{"hidden_size": 448, "positions": "learned", "init_std_o": 0.0187, "init_std_down": 0.0187, "lr_mult_up": 0.605, "lr_head": 0.00486, "warmup_steps": 200, "max_seq_len": 1024, "max_steps": 6626}
MLP neurons of a small language model. Each row is named by its layer, matrix (up: input weights) and neuron, and shows model dimensions 128-383. Each number is 500 + 50 x the weight over its row's rms, rounded and kept within 0 to 999. Numbers have three digits each.
After each neuron's rows, "fires after" lists the tokens most often just before its 100 highest values on Wikipedia text that the model never trained on.

L5.up638:527519545542441453490549531559534439467545524469507497413485549544497396498501560555427526413474466502507567554542406470453498496624449502529596499528470550460543522418528443499586514563603455506448621425517541544500494410437508413500468443458466547418606518468496550518549444562531489472446547413561547551475463448516518516536497565533400533457472537549461504528546423441487516445473492557458561483501449524558492551452543529565536533583521490439593460525552472543542596557407530549513440554451448502566519517527418497463450478550488495544565537565493502540486484526428501501456483481501459586411431559551461519659538485457522466529451458528450432464439589630402480509451430499594465560525472485394558527532453619480512526533403554496450497534460519544413468511440556
fires after: "0", "'", "7", "6", "8"

L3.up1229:456412524532517480464491513525489543469409550437504548472561519539598662438477595456451491537513547480535516548480523474582457389555455447472587493557544511502489576573545557478492588528524452486525416555601564513548482470501506471493543485467547435495486541419518471505506452514466523507484521521464471481370535509565520426452463543527549575424504535593506531623580500444525521497466494474506479439491538607425525487538460389502519451601450486476557521595567460439557521516493441507424502477452490518511532558477537505550377484555519490493476469485545486564586576489539446404513451567514515342513472565435462466456535441479409550465582525486586425531479596398549591442471509527466502520468565574423532449434578439463429487478520525485506547563425482447462539499526523
fires after: " ", "2", " the"

L5.up465:416488665454466454477607483479526518470545609539542507432530500484498422448586507570454502470458462488444512549541553456593521574484478489492493480423444452611545523517389548472518574559569438452511518465492513582456552519454548411596516534466514517511537586495544432496610526553448504326510552469466540510444498532627463507592518564502462416563555497485462479444544552439516551493436501548639531433498479513504563519453510509475544487493460439506520553465462416499427476566473531462516537483559506499526468496539429391485479532517517426451416578552444536566547427512492515502506446463628504562493462574563496516538520490509543460551513482519533514505434486557535471517467459521437518385430449575532508577546462520497473463509482430526532556474511413459508480574398468
fires after: "4", "3", "5", "0", "8"

L3.up1625:501454514477409372528494527509452572510501481470445515466506439411534530522524561590427512503605569475517465495437486535512557430457598496493512409598473542497447584482499509468549573520532446512461463577599398504529543471491474456514523468453545494546514531520529523523536452460450516540426509456452376522494527532531533617558533542400556483421448538519534634679520491496529620473510559522472567491537514453489550507459584403517494523516527605482448499490459537490500445426484407405553500609421637461463491527572443442529493506459509437489567423398445530500473460467516466482472521466560517478498544495509568504566489477401424469515524483517433502505531517487604470453505396501514579496511581556512423491505523576497476435455439532589455498468506527421533405438483581
fires after: " ", " were", " was", " are", " be", "s"

L3.up367:534481454494489577512518360436436576436498488489493593436491512390481421505561395551512482457424465447484399452517449424486474503492524534421461517457481516483407563485538452410473478430493558546484465475529502437457423479505457500523538491570489614494489509488566519569499499609527568418522578472495475487485526613510550454498390528571564515538504423540493435485457493484451498458529450366584554511524479517483484489368599510503577488520585490531506537484515513481518499432492565451427527511533508454505481534515473486385536513512470455397497577519479564503469442459519540397526591470564516553504468484460541648538435469485447497528537438489506547548485490534497533474528506519486525492470490488530497548609535442534520482464563494478451519418519491420536480449606466
fires after: "0", "9", "2", "1", "8"

L5.up660:436431512459386509549538629544380517545471594476560516441480524494493537506507457433465497486451445504552484469556578481470469527456527435525558547510559456545458560558351534498490507564402490519497426503524516563577460544503493494543489404519523504455539584497456458455550641500510435548544422592449450537474459527581448528546534545486536511494379478457553598483584462509434504490420521473511473429540398513461430502281433517637388506459407501537552503456485446543494544461491497527495556418448475532490515530581563542498484488487497526592439522492519490569501516452489474536515476527537624522474439465478496568408503563586432524553542492442515476471458435498491498445490541474432504476515508576515538481474553535487490459528559551532558533473534542435512457501523454
fires after: " ", "2", "1", "3"

L3.up421:478511495588543446482485466380475560581535515542491488563529551553521382456487476458537499511534500430417435446617434513555422420441564531483429502454518526467418521481561431424456415500535537598557533412530542485491428533503442491478441467572464473510468532569422488513536495556435419595481442528497484467483535554465443502573480533478499457509480563570486427468465584639508413443511438451492518559480464489484414467508560577529577464518610447474485504527501474583595463556499525456520500470503573492495593562523473507488479542509499532434501559560539456471480495489550532488509492557511504576524599509509525600523474480465572487525448570483449436531453503501501586470448475525494511374551507453470434537517376507548421513397520577472387526531429573544434433505589457
fires after: "9", "0", "8", "2", "1", "6"

L5.up1181:501463528418501570503482546442470439494564626497542503558550567430563448476464532478437409446436508556502464493501564443582541466527606545469511491544548567506433432533510537444520524496410500566510472486604461556515490429599648461479511541486516592510558555441558546460513483526446545506529461582537454489517503541471562500485505384453476561569512517485545476546501535436613557555499457372458537503570419501460471570564464614526515443516550523581537474382532565480471442468477421445410486534488403578582506426533504562462465453491517475560450526479521481419500581471562570436495496491548515473571543526473533427513493500492521480565419474509556469527550556387482517460482531458486557414436545521543562500576438457537546465533553478556522542458487478487501391546402524
fires after: ",", ":", " .", "0", "1", "."

L5.up730:474418474386439490540496493424567541511525444512575460468529581482505475502622520557418471537462484502523510564583503469493451592573440488512488459505375548490465495523543459437606528593448614395485476488509471443564325650601592430485468477485578483470508480547617450482529509525561613479463470479507481544475583452493405481628499441488484449528524618535490454457497580489482485497556600511467547490502452595456513489437444481588553476567505527537506503503449514540524449449500447481496435525476514502552529471532531497596455483461571378521483551449513548529530481467533404528550380501486517537480464468509394482520529510449426468531438446538500488554535443550467522487561489451504489445449433521485495483610533505565559559481526503473436554523512517492556597506551451
fires after: "9", "0", "1", "8"

L2.up11:492479452497401384496513534448455527507523402421506577540587524441530470480522506457456507515522518479558503621571553515447472485433491511497494506585481485457489478476378500540533550483502532488493537637516461544515472439487514473459464447508509464427533500480467552470461480491493417519475507485486366531468491531496521490529506564573613450510448366461526589466579494586482512497538584406448499514632505541493509554489619500508511498468468475470468484469403487489496525524561501448494598442487495475630429513476496488489532461488535514509640452371491485528395383510526502464568420440441439454570489442519571503541415490476479510427437474581533504523485435518477437498479427495490397596478511447511556513505519458452511539582512508483580485528437480489522501437553517
fires after: " ", " was"

L5.up1286:527474481585537532543527540393500550518502501483413456442479592466508528521502482388474486498497564448531537482558577512538567537503551477476504519496490456510446594492541486435510628482534610381584497501692415546503490503428486501483471424489511426417505526575601499420667522537563561434429522490560456519555538436484477485547483468483485504495535534494483562439515514538450403473528500558481450483526464540434518443489457574548431469488567464520559473454478511494473424463402533469496527540518499435474554511562517573518463499619562509511520522508586481534569498507580551487509470477508483498487533491591466447454499533484394511518473585463543500565477463457574398456590550567490393466561575529371408359603495467465408529421447465529498539473498534413476550510497496
fires after: "9", "1"

L3.up246:437495516494417494456547576445443549466476466553550533559488507603577419472402547589513596369501516591557487513473524479488476473487568544514449433502515400471482432479558426534473377469510497489467512548532655532465483507520511553472498515510464531498496394540536513421605430500508521382437483538499452565583396497455419452573474480473571507435505522576566419510509503467527521509500507454459476548508440495450508427497424570481479582544545538527503454476588476482507463524537516561475519599550478492419530474441519521527559488563532629528523521485379585464527483471514520633548503468437469537480507519489625403476523496582490537553475480490587531483489473477540576544479538472442521513492490513469515484525525463485561473400543535383414545497595580477537523449521530
fires after: ".", "BM"

L3.up204:451491478535527473418542485487511653506463496537503485449469484457497426522529480535565581519433475480536438483553503568448426544549497492492424432477519454515535493492540409549424437413530402473511328476478478473486501505480445437384600564644546540499510472479519474535591604627498467424496432539493534459366504514484443464556490480467435495504606508542411565374518493475522502508539469367594416581473436369496451499444424581475500501539589561526543524534420464481594508500528447525440496539521554470530527578526526507426569537552481532490461568522544571547400533521446480532528514471545479511498511451515486500460445449568518485623461529416520475484522448503484511475536486478511527475443497523492516419574529468517472544513433547420424523460486556546464517562542506
fires after: "8", "9", "0", "7", "5", "6"

L2.up61:441511521375494517512523558465444529490473476492413509447547494531514487489456424536526540479408441612301461528526497405463524569452464529448467486529558518434501543586458555467517516487425542492496510545343492505489568554511509466491556488526491513601520494521501517455445472506470385523493372544485498495544495509462551487469506562471399521479480552398421548497485529470525536427491526454599497596536445564384468464508426595448549490588518454527496533527487536595565496494579410439535489524515469482511479565495498505505568380507438526516471512479389514601462475494465558483469477441632562536522416571415610484496408374455392543497430476450506609500514451551457492531554502454543509475539558436462526563561476415524405549467531454481507503574525530565603584515527460
fires after: ".", ",", ":", "0", "6"

L2.up1608:569466525548607518657564492535489571522475567450543558512499540491582590520498552529479526547495542501384500528476517570478480481451580482596535540545529605488556502529532482466512514544489439510543527535545526566439468457555517549564535460519499471496480536472412510546486387588583490520458442432397497480468451445467542541440469504492459502507507543527510533569537535527513506525591575586488482466466572496570507534491492434484563522565487460460495462504428474472483425470552413491525522562522458597505479542518581572469487511548470511562524588514533499469509512509501448564486491496605493416554387553439497553523452506553545553430497379479423427538525437447558566552513464436442422562463547501427584408529537468450498529502605497523478428608516478588491526537437573
fires after: " ", "2", "1", "3", " (", " |"

L2.up1648:564503506541496666525503480509457460580474474545447521442523457569552531641417465453513416430536566473519495461507503579463508558547502552528537485565516469456519469475463497468483447446460509524496446522436455674586425600545400500431452568540529484565537459551467587465521550524432515440564414488509524469559434521466502414479452437341479528557504483412526493480529540556421449470519463490499529586599507491454437436518421577506611474550505454448444433505478511467460433517557401498549550519485474490499528503557489551448547411516494409515447513602560527570513536546504468496512473526525523561459484488420469537605478518351454394502569501544524478320457423514527541443569482481425554561505498426512492461473400451538474488523389519474468421521530453508593509455590481
fires after: ",", "0", ";", ":"

L5.up603:461500509592514515459624534520512505538505547533518459436461558492462431497475502476422471604453487551481475513540503429401433578502547496452472495493569538559425455470508559543508545516461511602452506541535536459627505485495464509509473500568485482295523439554521461498515431476514539519448487529496496459507490590463522568504423534466508479562420498493560535492474428486459534546513541489555454372500494539463528572443518541530583468510449480483508516518581420497424481469527567534422510459393461531539525491422447529478517511443538487513495540534510507401415481482469595424530476554524462529558498499467566539461502458605563425570507440483449507505457501355519524472482488474518528524474519529467423462486518487552577607466533494525664567362477516504504465518424448
fires after: "1", "9", "0", "2", "7"

L5.up1547:520423503515487413530577494534517462523415488571507541534517445482535577513524509495409529474559542599504468520513448520462451570518507462496479520484467498562475555451543518488438558572513513490499525511452469517502462503449596423447547476537525408373464481551472494508471584443493491557415525464548525612498584482499517568485488519451497507484413503544516504483526482527429532543509458565485520470528489504516498561445465493582467437553529455525568488500441466515615452471482413462427530545396497434524484581587443537437554519516554532521492413539486523478507484456504562423522501521539507431584549582439572504463401434512485472482495501468517525500515509429463410525430449480510424531496445556489483490417529452489509482420532481467512463548479563359490558490544556
fires after: "1", "2", "3", "9"

L3.up3:502385464503602491502534465459524559530425536516566426490421472538505402514518456537538484573470501448540513434569490456525662551524579512506471490406488506521415560445567523426589515470412499522473466507475503497557444475562491497464534610449452508455498488532611500478566563535500570457555595574536401437549492496518448455538570511556507449504489550451469506550476463533587503540479454481466497479453550535427493526493413474502503577507468507489646492445463639434481516588531483527572493527515540454489490541408501623539475525366522413483422420501453513513522538433444534491511539447488510541474466516541546484474504470617503448560485526499432470487479466459510622466479510495506530489534502600489460534470481605452537582538519523418565477422422495443475474580459486
fires after: "2", "0", "1", "_{", "4", "^{"

L5.up1753:503515505552531526472586438438447518516551520490522398468583492605553441394432441565462527455527507448490502488480492438556425417440464406525533515405501495514554504329495485417595641621522496457566463475530513514400487533501492507455455497500602477490392494506533419373612565585427444433421487427472565486448532492577491379452517458554423468492495511480453523530540538568506487527464490458524500454543471458445498487531445395519490482452443407475475458554526515485426454521444561505480583421477477471507600476497491496532619543457528482419479530523601481526515523430508486532514538482512457504569556536562462512412540434515536531486527510410511422449521529555541521459553593493525539493406518484474470434525427447392486598445426548561441543392461484460540515608467546
fires after: "2", "5", "1", "4", "7", "9"

L5.up1320:434395467546493506569570544548503553420506526559507482541394452555490435459550442523460552485483480506618473449507474448586533537473567545615500539590476480607533437552462587517528479559565564543514404495433490483532570506481478543536497520429577508451518502478490523452482614528494514503447499546499496492511474569531465476545536546421346458476474557485386479509622498431528425450438431580613552504507586488529521516527523516391534545525522517516465511544441481505408524550408524503498462477503499536512481503477514435415436515488459584522453554455463574549459462593449572460492466490604485584456467521555566508554505481521545522595486476444475607404448553497541440480509459568483447494483506499563495543457487387536599541497517559521530516451457565498502457540441465
fires after: "0", "2", "6", "8", "1", "4"

L5.up1660:507590446480522429639458535509490466503459471456546506597537480476542497477449501548499516548519579499465491547492521433555508481516428484543493554496506487554418579466558437574443546509436446531515522435523492473484559508579581524604485533480365502527597536513483464413596542526559504529480575500572452579465509535525483476463417474491453494438504499587452478540491480417502477439402446507549531453547479575524428495494453523534468516385452510582523355475489495514469491566391469536477487501550457518517577492468575565396489474480506536546547511492494486497450555556485495533517451489482478492528512500518521360502575460514432499547538490530407566520479470486479495462519503534454479447503528486470579521494508437515535510447547593487448563501500517456574481418501503
fires after: "."